From a checkpoint of a small transformer trained on Wikipedia.
Size: 18 layers, width 384, 6 heads of 96 (1 for keys and values), MLP 1536 GELU, 33.7M parameters.
Architecture: LayerNorm before each block, no biases in attention or MLP, tied embeddings, attention and MLP in parallel.
Training: 598M tokens, 4565 steps.
MLP neurons of a small language model. Each row is named by its layer, matrix (up: input weights) and neuron, and shows model dimensions 0-95. Each number is 128 + 24 x the weight over its row's rms, rounded and kept within 0 to 255. Numbers have three digits each.
After each neuron's rows, "fires on" lists the tokens most often at its 100 highest values on Wikipedia text that the model never trained on.

L7.up86:174116153132148094099100163131113110134111172089131168088148139164083125095137111144144121079117159141165110153137118143117100124125138124108066128106092072107121131110194131110155145149129102133127128147139149139134133134122177096181143115169115135107137124081097100117113144109111147121
fires on: "."

L2.up1267:108183151166096162113133137172131169109150121124168098152150144140139100088131147111156115185131142142161153133145131128134126115123142186101160163142103135124136172130139133168110159088172114118113158148092121132150164132125126118142147172134116146108132150123136080099123105148184110122
fires on: " then", " Premier", " mer", " either", " el", "uls"

L2.up237:093140117158128121153135134127143141105127133148123178102164109144130114138075109113122138157149139166116161072142130108150180179125143159117095121119101105132127165130142118123104104123082140120114159112124120145164154107136146157110105119137103120156132122191092112121157183093128128163
fires on: " 65", "ft", "ön", " na"

L2.up1101:141142134147168105107153122110191096103117111168114124104116121130146129120102115148109128154105153100106136122096123111151106108159133155117164132144089138137139181109129146093116096073110139141103126076134114137091138131141109095128130184121097146160078121148072089153145149118151121147
fires on: " village", "B", " house", " nar", ".", " sk"

L11.up1400:128152141138142111117150090146125171101097115181199137153112119082128116100163077159144122125107166164142113082076095065125122146117148137118132115142189089193096141143170122108111083158104127134130115181161138150135116124143140157117159128144128128128126142159161114111152112115137115115
fires on: " |", "-", " on", " in", "ó", "é"

L2.up1529:165124109126081092154147172123137114095154104117133114130120114138123131072124138168145090103133109167107138140079163121107114086142128134177126155134144145129125159127154164157146127168116112122110164134123151123126150136140143164121121136110146108150103134144099112109127087119130123135
fires on: " English", " ne", " pred", " sym", " und"

L11.up484:157111153169133097156158130140091097139102178148121153122066150109088081092114117141150127103186129145128109154134108158124134103162087146121116153083121155115148136142144127099134118154148112146132149184138189156160151113132162108153128146129128143157093138120078127158060138130104115092
fires on: " |", ";", "."

L7.up334:147151086131083123125166119157091166154148119112128127157160133188136147145158120162124151163119125127132107147098108148119097138145154142128135137123140148122130101143109132137113122158138169145080116136183132084118110102124155100158150153146121118128110145133115154071145060147109149122
fires on: "on", "s", "d", "ot"

L2.up994:129127143102141136117138116123100165114150150107093145139110144123146139114124090151106125111120156193149100139147122145132139106130141112182110094122137131130104142120140158129122123121104163127145138149124105123084164103137181160124139137094136093124115116106149151096091139111140063149
fires on: " South", " Lewis", " William", " Great", " Richard", " Robert"

L2.up338:130123136138092132129125127132129126102109099151154139129141138112166150167150105108115134135147122179114112093135171153125105140139161145132115113106124151136091126092086158140131104133135146094112155119116122140095119114107180138164105161129133119096100114128168165091092131146130138098
fires on: " education", " language", " flow", " expression", " treatment"

L2.up951:112127109168123162101098108118143080150161093107105121142129146094123147134148140130177110129125100101092123152119140132135139144155128099141130121142097125105125140160127121139120189129156118146129118103162125143123142115137115120102151119111079119100131144125121131117141131134138138133
fires on: "ev", " ri", " dec", " party", " prom", " performance"

L11.up842:104068135143140141174130111160114134118156123115140176141169090118121115163106125137164089121148151142095133099108107128130089130139108141137146130079124115076157147157129123131179116142159117088129155139121132147164141136095145122142126104106126115151148113195156150169149140124135114095
fires on: "=", ",", " 1992", "r"

L2.up414:104167138147132089160125126119126103086116142115147125062122104095182113129145104171113121127085133101103143139144095091140162092158122141112146157116137148138167166152101178140105151108132118136111149170160095131131149114163112121135114144139178101124146139153139128129127098144118145129
fires on: " Is", " i", " j", " Mr", " than", " details"

L2.up524:152138138145161134113120127111116099144142103096083129148171156133067158114177125070148117165137147150121110161083089139117120156079121133087139128151161126118166108139129132160131138152139134191145114144160142150112155132145169146106175090054099135118106106131176149117150113141165135167
fires on: "son", "din", "don", "dale", " Anderson", "oda"

L2.up1100:141124118141127147154105110098127091152173128132103123088161114147186176114138108131136124140094155086106136153161137118113137095155109101123080136097162108113120098128155165074120127112168120160118118145111135096126133079135129127085156064114137165148115154146122122146117147085098119092
fires on: " Su", " su", " Bah"

L2.up557:140124156135134136121155149143121137099102123138129156128129126109129133125127131127120068129136121161108160174169114124111113112141100121155133162140100127123133113117099191122157142156148127153130117128135107153104124141145129153124098125123102110109144116176168171135139138086129121092
fires on: " house", " mon", " Mill", " school", " mill", " series"

L2.up1055:135180164108114142102087153110169166126103119067133158125117150169101113137120128113148128095100118129070137135191139122093157100164095123130161118119137143121188145119182137111132110096121098102116104104137149147158115097118122143128111145177140140141153115148134153155124127115080153128
fires on: " some", " Tre", " Mon", " Yu"

L14.up1288:103145144123126148133153112185112107095142124143109133156104108113112090188125133099125147103091140141101154129123097120127070095105145115139151116160137161131128129116146146109121159091124101145123149144167118148115139115139131162143133128168147113124165170120141119132107131130144119111
fires on: ".", "63"

L2.up284:103126103130123139134108114129131137134092129108152140108116159152168167112146123175129105108183094102093072154139110119141102106108124116190076123083147116141145126122098164088135110163117158149132112134091135159097150113122133152096144078143141139140103103102151161149152125138164123127
fires on: " video", " week", " days", " commercial", " except", " look"

L2.up1013:151138128142131140165124100094105161123152157105097134144127117128144135135158120097097150147092116170123139133146107108105165127089138150157138113138121154111127118083165111093093181144085106156146118129130147126115127146112158142140149136103166095080144125136158117100142145158068157144
fires on: "P", " Fin", " prop", " top", " Conservative", " 2015"

L2.up1473:148149147171149152158130154096131124167169129099146121121089090114123103114086136121110131179137115103119118124109129078132129096142072076094181100169139140161094159121120131098121175129077156169111138116137131093115159124106124121148164150118122144155118107157159157089108116104119094136
fires on: "ard", "ata", "arn", " +", " home", " away"

L2.up583:136124146116109141123123099117144095144101133136122063133123142112135127130161124112117158165082169171117134171151128120116124110122155110170145123155099104120154152090122164134168104112093105144153134144136134128096117128134063112160114106115134077164111117146113122120108136123137170150
fires on: "ism", "3", " government", " player", "ists", " Christopher"

L2.up435:128132128107134118134090142093135086110141127114198132159139133131114088123120101151122140163123107155137151160138124129117138076131102110148123140146164145116125139091120132140139124134104099125088132168145130162139140179151147070137173083151117116141129135122103160126163159150133093138
fires on: "ies", " elected", "way", " club"

L11.up1:153118138134179098130186075103129175128126137178136143101125144096107123136121111132120099137125139113110127131124085151160114143134114130106115088103119064137115159121105126105112089131098104116165131135099157158125132133090168116143115113126134158126084132154180114166171117144122131136
fires on: " |", " on", " (", " On", " role", " –"

L14.up720:138130179133151150122151170151084145088119153112153135131145120135159092113149155142137118099140079112119161087111121091141125121128132113132128122123110130117160135127127100143146134089132104124162103102133107121114117121090103135100116163152138119156141085123143146096128133134147133102
fires on: ",", ".", " like", "-"

L2.up728:136111109106110138126105102136147115108149123102149144111088132103098118116141084143107115136164124188141153129140132141118108103177080111146129137136116117140157129187124163130110159139083131137104125131120120127135123108114116111119103176132095098139086117150108105131160135104135135136
fires on: " 3", "You", " 100", " older", " His", " whose"

L7.up483:123110156157112120089164139115132140137087147128083124137101121104105096162098152125131122183161133115148160104093110140126094138150105120165137148137156137127163170141098125114123160142155101101117171117163156097156093172110144128140168119118153118155087155150139092130131129107140117121
fires on: "ing", " University", "man", " management"

L2.up1507:153119160090105109148089141141122148119080113132108137116093135145180125151131129142085127069153145106108098138144103105145115140144159102126126098098091136168139111132110077059132104123139152130154131130106132162091135100117140156118125106150125099116108149092150110162129155136103105141
fires on: "ec", "eb", " bar", " l", " Bar", "18"

L7.up981:110129124155111140128138134114173088138141120157108171124110143136127120123129105107103131101140100136166126142135145129137089132120130177149081139126133130121139173146069131128120140119126126123122066108128135116088166077125120138090137128139091175166160155130158134172113113181145107081
fires on: "s", "int", "son", " account", "mp"

L2.up562:133121115137173099155062171118145159112144143101144115121174130159120141160125144146127099079162110126138180109148146120136170081101115115127122153093149148135127136074090118111133131137123163106105114163143174145129071116113141174120116125158156131190108085131119107122140114144129125088
fires on: "man", " but", " Title", "C", " #", "ray"

L2.up1440:096163161129165140086089076125136116113155138102117103128113117165135132140143097136167167124146090137129103080183154104156100104128159137155107128112141146136125139127092086101148133148102100121118123136164156117061137107087072147119108131160135080159116166098088096133136122172092144148
fires on: " ac", " program", " inst", " fire", " example"

L2.up1221:105124135127095125139130082142141153153143135143121141131106147132116134122126122133108133114133117159141113118117159151123097116118095121075107121142071097145131114199114132128158143150130164134139151108109143114135135128098106157137145136138077189119178106139122153083173131112163135070
fires on: "V", " Ga", "lav", "Z", " election", " Z"

L2.up772:106125126146123128101108109095114136159114117158127161104119119127102122182136110149122164132147167103171125111142118113142108153123149141140144135157166157154141135123137172155100133112113142115116129163094131176106152110150111139148097122122173124141102090108116161157133137115149106106
fires on: " up", " Up", " pair", " gra", " Free", " Social"

L14.up111:138114082139138156134161180142134147192087131132165115117098162108171129145132094100108158129152148116159134120138127131130120116147101140164146179083153109106163110103116133176182151140106150169175095117145115097125165179098100132123132109141131138085128149120110112133156147126147099102
fires on: "\"", " man", " Man", "-", " |"

L7.up1145:093118146112142121113119168137125123154130134127135124169115097147135089089137145126125100122129131110137108080143120145126131125091119152156149147170111141144119144073158118124137159120155181116123133096143144115108118115087093111154176172171165133132118127143151159193135131121124102109
fires on: " p", "op", " prop", " adm", "art"

L2.up797:117164142111127153131117118103129126109119152110121125133116125117129128138144107119159113122112179116113133147140108133149195139110118136132135154122105120199150111114127134122141107078148104144116098095090119118152088108080122105107142102096182134098154105149134126150130125125107109141
fires on: " do", " All", " said", " Nor", " question", " Is"

L2.up1031:123129140154116127116147119106115118101121161121127153140111062117098147119106117149130155152109143141132144153142112129117075117165082121105156160129108117165146119131165112116106147081077091163170156164082084106117133087129165136173170122115112113189154163109147123133158116131148127122
fires on: " k", " free", " fa", " open", " man", " Patri"

L7.up1535:100142141138109131121155122091124157043149093122125113110161161148128122133099198113185155183140136120113158138130106122123144118110147126143137119094143125190144152115089137148125126142153155114111130123124133111132146156108116117118120121105175142127145185137123120164128119111158126131
fires on: "\n", " following", "ly", "ark", "ab"

L7.up94:170156108157154088125112093143161109160169109173143138161134109137082105149134121108101059120115128115130137131095119124122111110151119161143173127146142102165144131159094129153132146186119118101138109144155108179130102144110176111125164119102093106139119156123090128091135130133144150115
fires on: "\n", "\n\n", "wo", " bo", "ow", "°"

L2.up947:136156193152127114116103108100140123113146106154146144109138119174132133105102073114116116125149125104131190117128123119107152096088142157140127174110145083104144090146132127154142116075109110135110152133146074163095121108131154165140164123148122133086156127136120116146130132109122116142
fires on: " Squadron", "bon", " Cos", " reve", " Supreme"

L2.up1466:109124137127115153136111134124126178151130159115126134144151088107167108140127117102145102091087113133092134100102148129133148150126156138108127140098087157143099096162111150155125122126096118146131139107137116183105144116145163095148172150137137148083157136095124106141109105175115111100
fires on: " ac", " Brown", " young", "lan", " Labour", " Independent"

L2.up311:134140149122102152110144086099170139134117163120123175134137146159130117129130126085099131108128108155126112135096119099181142144110119120109153161106124112149101138105127100115113132092122127138174123075128142128140148138140111155138152126103109163109145103140114136137127085152145081161
fires on: "″", "4", "ited", " map", "bert", "rative"

L7.up589:167113183123129061170109124132115144113142145110158126108155125118151102173081114171096110136103168126129141103131125134178189144136109109155187125099088147093110137089132174141143103136160116126107146139141113115120092125134143114113138127131069139154110105134094110118106104154132108154
fires on: "p", "e", "x", " ×"

L7.up590:166171166151124112162065172109130113117108168145118140142149127137149135136145118168111091134169155122155159156147090128120144111121134118124139146120115138133097139119134127171150126165111124125141119187159130163142163142117131158134157092129147169136103151124121131111112120136159109102
fires on: ".", "'", "t", "app", "min"

L2.up393:137134130143114112132119113128182081138095173139116112135143123084106127111125128136144124134151188143126098132131150114127120185106170133191135092134090156155140125121101126057155134164131155073121151150118122100138107089119109127117150119137109164094163131178182115089140142140143118132
fires on: " House", " Stadium", " Church", " map", " relations"

L2.up1321:104167175143119106116122141157126134163172104143154125117142125149104157176164134122126150124124170130123099130145151189102133144115108072145104101088135102143121071120151131108152164086134123145103119107149086139105136138159115156097132121119131077111111135113099156127127134111107135129
fires on: " America", " times", " Ty", " Alexander", " Europe"

L2.up1219:179110134134141125102074095152098099161086109105117104112116136085120131131154114099170132171146130143132104119131133138153141139169104157075127141146178120141130139131117127119161107105143142121119117087141117099116100178126103114134121132092148144090118125138170162113099121145138097121
fires on: " album", " guitar", " character", " fort", " trade", " novel"

L7.up1005:154174130123129119141111125112108145078146174145151149119177093117160065154112112101113124149132133058132121118152132152119141128067127124139156080093157134114141121110176106127147130112095137081133152112110116099144163098112165135109120112127122100164119108081122163145159161102120147121
fires on: "-", "MA", "ber", "C"

L11.up40:107117097148113111140120122159130094107131189132133106148132128092147135110135131114180160156111123121184135097157152135114149083119152143116164159119070120130141130158095117129114112133102122109078140161095109136142110115118167142113149099121124136107108129102165093097125106183166125108
fires on: " to", " for", " that", " |", " of", "d"

L2.up1427:150157125138113136115154154166152102197119110116177077140129110172130139127148169156154141203082110133109092143102121128181178108123097104139076108112168129122114120077097084118111104138150157155138179103105150127157099136127142116169151112138119088103147130158106120134116154156087134092
fires on: "ual", " side", "ification", " again", " sound"

L14.up831:151089130137126098133165161095094141144140096138154165099120119156171139159108132137143133104154139139198110160150151138145149103107084117134147125113178153163153117115096117157166120122093141107105146104101115079117142109119096101121152129139133095213116116136113126145137174087132107125
fires on: ","

L2.up168:139164154144100075114148133126132136165140103120128131171176194129115098145135129109123160161101127138123171098155132127117139170104122134125128137142136159093124122126059102105165148177134128173083175107111131106124132133115164104081117147083128133120169099101128090099113112157141119138
fires on: "fe", " E", " imp", " e", " us"

L14.up835:108067162108113144186156148140157133127122153156136138114145116162181100148167139114121166110115097127128154134103091106143163091106125142136095095132115140109124155122123127131136109125133092119140139140145096127109081131116168109107122096133158066165123126109126135098141159100126097129
fires on: ".", ","

L2.up667:128122113096136116097157123137130103138119105095103146122092106118146141135153100107165131135084140175107141142109084078124157122133134126130080135123122158166133128142116100128114143136156102120124135097108151121088123105114162131112135094129113105157068116087116092107082142114150145148
fires on: " e", " Ha", " comp", " me", " Me", " enc"

L7.up812:119127079118140117157128139130138105098121124182113120167165121165167188112105107107138128165124140123103076147081155147150131119132177120128115105160165096130128139130113148128121146150116145080089125097150149135129127101115167101130102138149139131128144124132107132103158162148111103168
fires on: "on", "s", "um", "ar", "g"

L2.up1213:102151152184127154127112121162117127131148132123087091136145118127141108096139127131102127117145140134168096116115159090128105149136097134140126140131145154156147142136115133135092114153125090157132112120089101104132105164139070158134138135161135136132102075149150135124160130117160138148
fires on: " Vol", " Mus", " These", " Nova", " Pic", " Austria"

L7.up681:096164101101166152169126145130102109146117122125119093176141163098140108160118150098132144148133160115109149156151140169134129144127150181139121152128115148084151121126125108131116129178118071118112099141103136112081112131091134137179143115103104117133131141151123156127118137095116132119
fires on: " ne", " where", "ow", " who", "e", "att"

L2.up1072:166112149125163150126134112118139147125120127110126110136142153097146135130138096123137132144121157113103161124140143120159113094109137099162108119187110127138119139166109130133147141124109096104146170141122177107128086141164158149102132092184140104146140098130123108109141128117122092104
fires on: " Em", " res", " Award", " Comm", " Museum"

L14.up734:115086116095166138115138100074106113118103145123154133152205154122172139103101143159117156100170104103133165179101172152157150140130105126099114162109104113146149140110112155114086153108133124129139140128092124096155147086093098099137105126090143118121139130128165173117119095114132115135
fires on: "  ", " Su", " under", " series", " non"

L14.up1501:113145115064122121147154093139210123112114098144108144083120153108116123111086163120158148118118125105161091123125145115158121112097133130111111146149112127115136115129122094149123111174155165142128123105104110098140101136132148101173156142103081163105165126117146157094156137103105118095
fires on: " an", " An", "\n   ", " |", " age"

L11.up178:086124142087136090108122111125112144159126130115102141128150156177112095118141127127103148131114150109158086151135132097154124150140129154129148121136074133162133092121123174155148146162114095123152132147131152148080140121111151127162143157140164104119093135118121126169125120103115153112
fires on: " |", " of", "|", " ("

L7.up1386:089133136106136157147165154131170108134161125106125110114116112142157114147152078154134176135102170139118127112124138107177133146107134129118129121070092135133138152107152147118140098127065133108136119123104110146101157148168138160137122124131155137129128087116139085119143110116158101122
fires on: "-", "nt", "s", "t", "n"

L7.up1027:112136118113146128097171152124122137070119118113143147130122144105111130085102172150120190114112114153101145123172117116106124110130092095162144167172118128151126115102108134115135145129134152133107134107131123153155136169099110146084107105133134106122133107123091128128111122115111109117
fires on: "ly", "\n", "ally", "y", "al", "at"

L2.up407:154090131104166148133146186116148136125149130113156134109103112129166130153117126093152164146171101135146144133125169128135102175130107132101107123157136114143112146142132099102104139130144089151133142127115119115138128111151106125151134104130108119136150124135114095159134113126103068101
fires on: "ass", "ars", "ace", "aling", " community"

L7.up1173:136106168143160119168097126138107137132145141114150165176155138119161127169066125163132099140118082136101151115157134119156117101147070119093135125165099112136099105109132140178107144158113102111122162141173161158135106106148129102122103156105118155139094125141117153114152150147104146126
fires on: "e", "'", "p", "b", "ve"

L7.up1104:121121123110099128098131146112132127109109107115067144182085114146155167138156117068149114117161107204133174136109089117144135124128130123098138120152171107107130136127102129130138139109117134149115134130101092150138116139155138126105138139137142109108142101130157175105099131124118130132
fires on: "ing", " song", "ric", "ation"

L2.up1084:136157144080118073112078130108114166105161137123157131089097135168120164154122132125104100114156154154081150111125126126129120086129174121133161128134129163108173132152117111160142162095148098125143137101137117139092116139130114145139134134120161121105118123129127128123115150096110146152
fires on: " work", " release", " position", "ken", " working", " class"

L14.up412:142105115130048129142125135164105067132121128183151079134128116092115091194099148139091158114095120140153141132156145161138094106145091127089149131128089149143127156125095099134141155168128104144102125113148149161133116116143111139141137094149156138103127140092140116132109165120132121159
fires on: ".", ",", "-"

L14.up1020:130131132110104088122166126166160134126122110101101084147142110097092118120087145093108071101115121126151155132149152154092145113125114155121106127175130128104172138135160131132142167149136123138183132133113128118148160109095163127166152147179147083139090145170079138098112122107113134109
fires on: ".", " not", " micro", "mp"

L11.up630:139109164126083132136130156133134142159088168134135154109188100126166140101181075113124126089124108117132115108107176129156144142112101147127125160123128118196160107129170119145143184121110165139115145105156108098091106128129144120111120124141118107203150120083143142120119186126152082108
fires on: ","

L2.up281:086122144146124132177109140124168148094170120122133110103176115151115083118124164160148147153125143180131101117134152084092096121128140160141157147148107133094127137136099153146128135173143116143115152115128115159112138142121131120138126114133142146132106171138138134148152049108109136125
fires on: " El", " el", " Fr", " Women", " Soph", " Ele"

L7.up1532:118098128142128130149155109126125130118118101090127117101114111099133130175139139105159131117164157169147131110140121107131124147132158125131132098126109174120108123163130128110128139138128128081086114130098114169108119150135139127150120108146140086121134128144114094133107101164098143132
fires on: "ce", "t", "tt", "ne", "n", "ian"

L2.up399:137161110148138101132122098161119127133168095133107094175076116088157125125119151120131121145120108079099175098168089120141128152123115128119089137126146161170138128098118127149163108103133140122153146119104102152120117145143121097162132116146137105163167125122136112131099119136109123146
fires on: " over", " th", " few", "esh", " committee", " month"

L2.up879:135137070174092134083154102153163121133042091132135142155134105157162147142138133137112152121161080121094118122153091129162163088087121134136116144122128143153116110132092142128155130128125109137122103113162115107136137115124062116110110099188119099094115150083130114144142110120126187136
fires on: "id", " year", " day", " record", "ations", " Assembly"

L11.up230:111082125143123126109106156126151088108104112131153140129114159138116131123134168135168096146111111142148146094182125136148114124060091119133157165166124121148155108109067170161077170060089121123112176156086128185159128137138124109146169110126099106165121151110130153118155112148143156088
fires on: " of", " |", ",", " in", " the"

L2.up453:109207142160140136134172134144136155130090147113163160061145119122136146126120087164136159119171133115121097108164137064118111110098164154128123146100116106092096078150096115110129137121112123123153144155138095116133115135113111152105125149095154141152160130122166114142100148116106097157
fires on: " Tre", "con", "ever", " Sea", " history"

L2.up924:120138128143136075143131168130169111076131132129137140095136158096119095106164161102158098118070133138107136109168136108097146106090126101159189146156129119114110136128112103083117112138118168116139144157112139077123102144129116132110143138094099146161127113119153121120117127134147091117
fires on: " E", " e", "E", "ook", " w"

L7.up919:127148107153166180127142187136105128099120152134135176122158114129148096122095159158122122117119137074133107128128144117162137140088122155120145144121074152093110113105107108127140082127125097141130124121115090124138164135141165126145112103135169080097138153133123097130178096190090099146
fires on: " /", "no", "l", " or", "d"

L2.up428:123153132117091162105121112097141135144098122170076141124078110116120099116136103139127126083166187158130131115136109130154113156110148129136139142095132143120164112143124151148111162084132099110093153140107133103131124113125100106142090140137160093144105118155115110178134156114135132143
fires on: " ESPN", " special", " ev", " These", " Some"

L7.up308:163122117156146135145144124132137146096098100083173092149129077103129164113189163083076130180143119157139123148091114110159116131125157133161140168117130155147132130083175136126141124158153064156121140110117089114119117114098111113124124169115138142110126148132164093095126104131090105130
fires on: "c", "us", "os", "ug", "eg", "qu"

L11.up726:067104093095138090138126121137157178170129147083082141125154124130102092117133129129161153124117153155133147108112107110159111102097140123144181103156122117153138133139137106178125158145121134106136062169148130121139147130114079161163151140138167144109160116137134122128099132097126130128
fires on: " of", ".", " had", " was", " were", " |"

L2.up312:132131124096138145124088122137132145116097133143081171162131089129132129096140145164093152156143111145101157154081142125193129152144135108171103133119132126174132111112093149141163123140117153135138139142114117112125135165104109145133157143153120150155174160158088080110140118109114132108
fires on: " Party", " Year", " Council", " Wins", " Championship", "RA"

L2.up408:107175201132119155121181130109102127089119111105134122146093128160126124095136094162135139107130159078139129125139140116149115139115114124149118124161182110128116096137117123137179166150111097179092162106130143136124157161117141103139142144165124134123113133117173159092117102117139135097
fires on: " model", " board", "fo", " Ad", " chart"

L2.up975:124161183168148110143072132134142140137111176076136099118128145127115103165133146112115134113114101130110153068129130164125109091165115101143151139136093122120147141133158108148092116099142095145138121143155159097149165112137146145170142124124109136141165160107136105137096111145124144096
fires on: "avi", " Ed", " critic", " ed", "lis", "Col"

L7.up1004:105151105122148131132119115170093116106145141118129129125117093148111128151117106117158157103117150118141108156171179086124120109146158114166136208092131114137161106155141188117116141119136107146124087119128114154172125102115175138154172071142109125130118142153104132145069125158145160137
fires on: " However", " however", " due", "use", " part", " as"

L2.up27:149098118185125108110142099107148140101117120096100145123117079181169158114113139099115100123156134128085157122099150154122136130100103138126133151098148138114145156123102147129123143133116125132151146146142110138123173110131146152128126148118081134150129167131098163125177095145183075107
fires on: "chi", " version", " Ge", "che", " Coast", " syn"

L11.up219:108154102144143158140145130168123162155131155113160119097160135138163159106106152129143187141155121149137112127165143121138121139149118121107138146117121152141131092110115122180099148108105089157121153119118122122082111157168139140144157118135127110116134103107137129125140127155170153082
fires on: " |", " from", "|", " until", "-"

L2.up175:116167054120119107108110135116130140104167119106105144125120153118152155137127133129119168158123100117154128104121155127068142132081122151122119146125134130104062131117159102125133119099117163120149119142120136099130135078125126123115125115146145124130125090106157122123100137161136094120
fires on: "li", "zi", "oni", " Fil", "oli"

L2.up1520:076132091100102148125115104153121150131113102138125100155165168149168159125096156113098113085109082174125118112142142128148101116161157152142105134109114133128103101162072172108145095112131135143129095156143107158095119123116161130156155111111143151116122107126113165089143109127118132123
fires on: "N", "ting", " ran", " Mur", " $"

L7.up1214:135194179106116141110099149121172113137158191096153121134086141091144116187120099103121153108128156118134075111152124134108126154130110058153095145176151117138124151113116141102163117143147159150153116103146115159106148100125133139146115091170101131165125145093134072102070102081130117131
fires on: " conf", " also", " rec", "ub", "av", "tt"

L2.up306:106122133148147154129116131142128148069137118153142097114148125126147165105175139135167170167106116161166090125141134128128093153172133164068150117036126107120120140126083159116108133154131092149135144108144092092102168100139105136118093134135131170129133164149121112113142154121141130089
fires on: " El", "ill", " Mor", " el", "mat"

L2.up1027:122147103119117127115110133162115180180162112160126151122107169149125117120142130099158172159125131106121099147118156107135130128149102145101190101085134126144155146095121119084200123154126136122093167138151152112121128144125137088149149105110121102138183117147144146142099134123122094141
fires on: " under", " Leg", " receiving", " standing", " follows", "Other"

L2.up1265:088110114119117122159137155113142144109109118135145180100126070144122142108165072143151141113137161082106155167135144167129156101085113117156141140134139100149123119115128132093118114121180121173075121120148104118141103115117133141146137122162097111103161135104194146116126117154132116103
fires on: ".", " W", " .", " circ", " Mor", " rate"

L11.up1016:139108085141106146105135118151114142113121116125127179153161148096134127116127149148132145161118143139160165140162086150154119105124125147119141173128114095128137110131136161115148138117117167145135096175099123097145131115128123133121172161160176122095140136125107169116130109141162116126
fires on: " as", "y", "d", "ite", " every", "end"

L2.up913:099098131148149109109125126141127155149100131117123126142143130145142131152084140107138115102145104124100153107079128123125149141131131132070157133165099127143155108175113167089151168143116169148087106111151135112109122069125125153139128094145137139101140127150090126102164114150122132141
fires on: " Ga", " Lin", " Hu", " Lev", "Ju", " Su"

L7.up624:088157108105136096089170147111107153144112161121116124126133135108106150090122145142098161125123122159141106103142137088147132103153114153181116154138140113123095140119162208131132103098117095122121101110122166103187193157150139105139116122092128162159121115135148120164122146148153123177
fires on: "\n", " |", "–", "e"

L2.up1247:109142156143105104100148152107144135122129099093136135160145098121111162137124115147142141129149095100158140120103138082140115123137158205138123157116135122139112131145127133116165114144093136146167150131104128132125116109121134108137171118129126151126138130125152127131166117120102069162
fires on: " Bar", " Street", " urban", " Northern", " City", "T"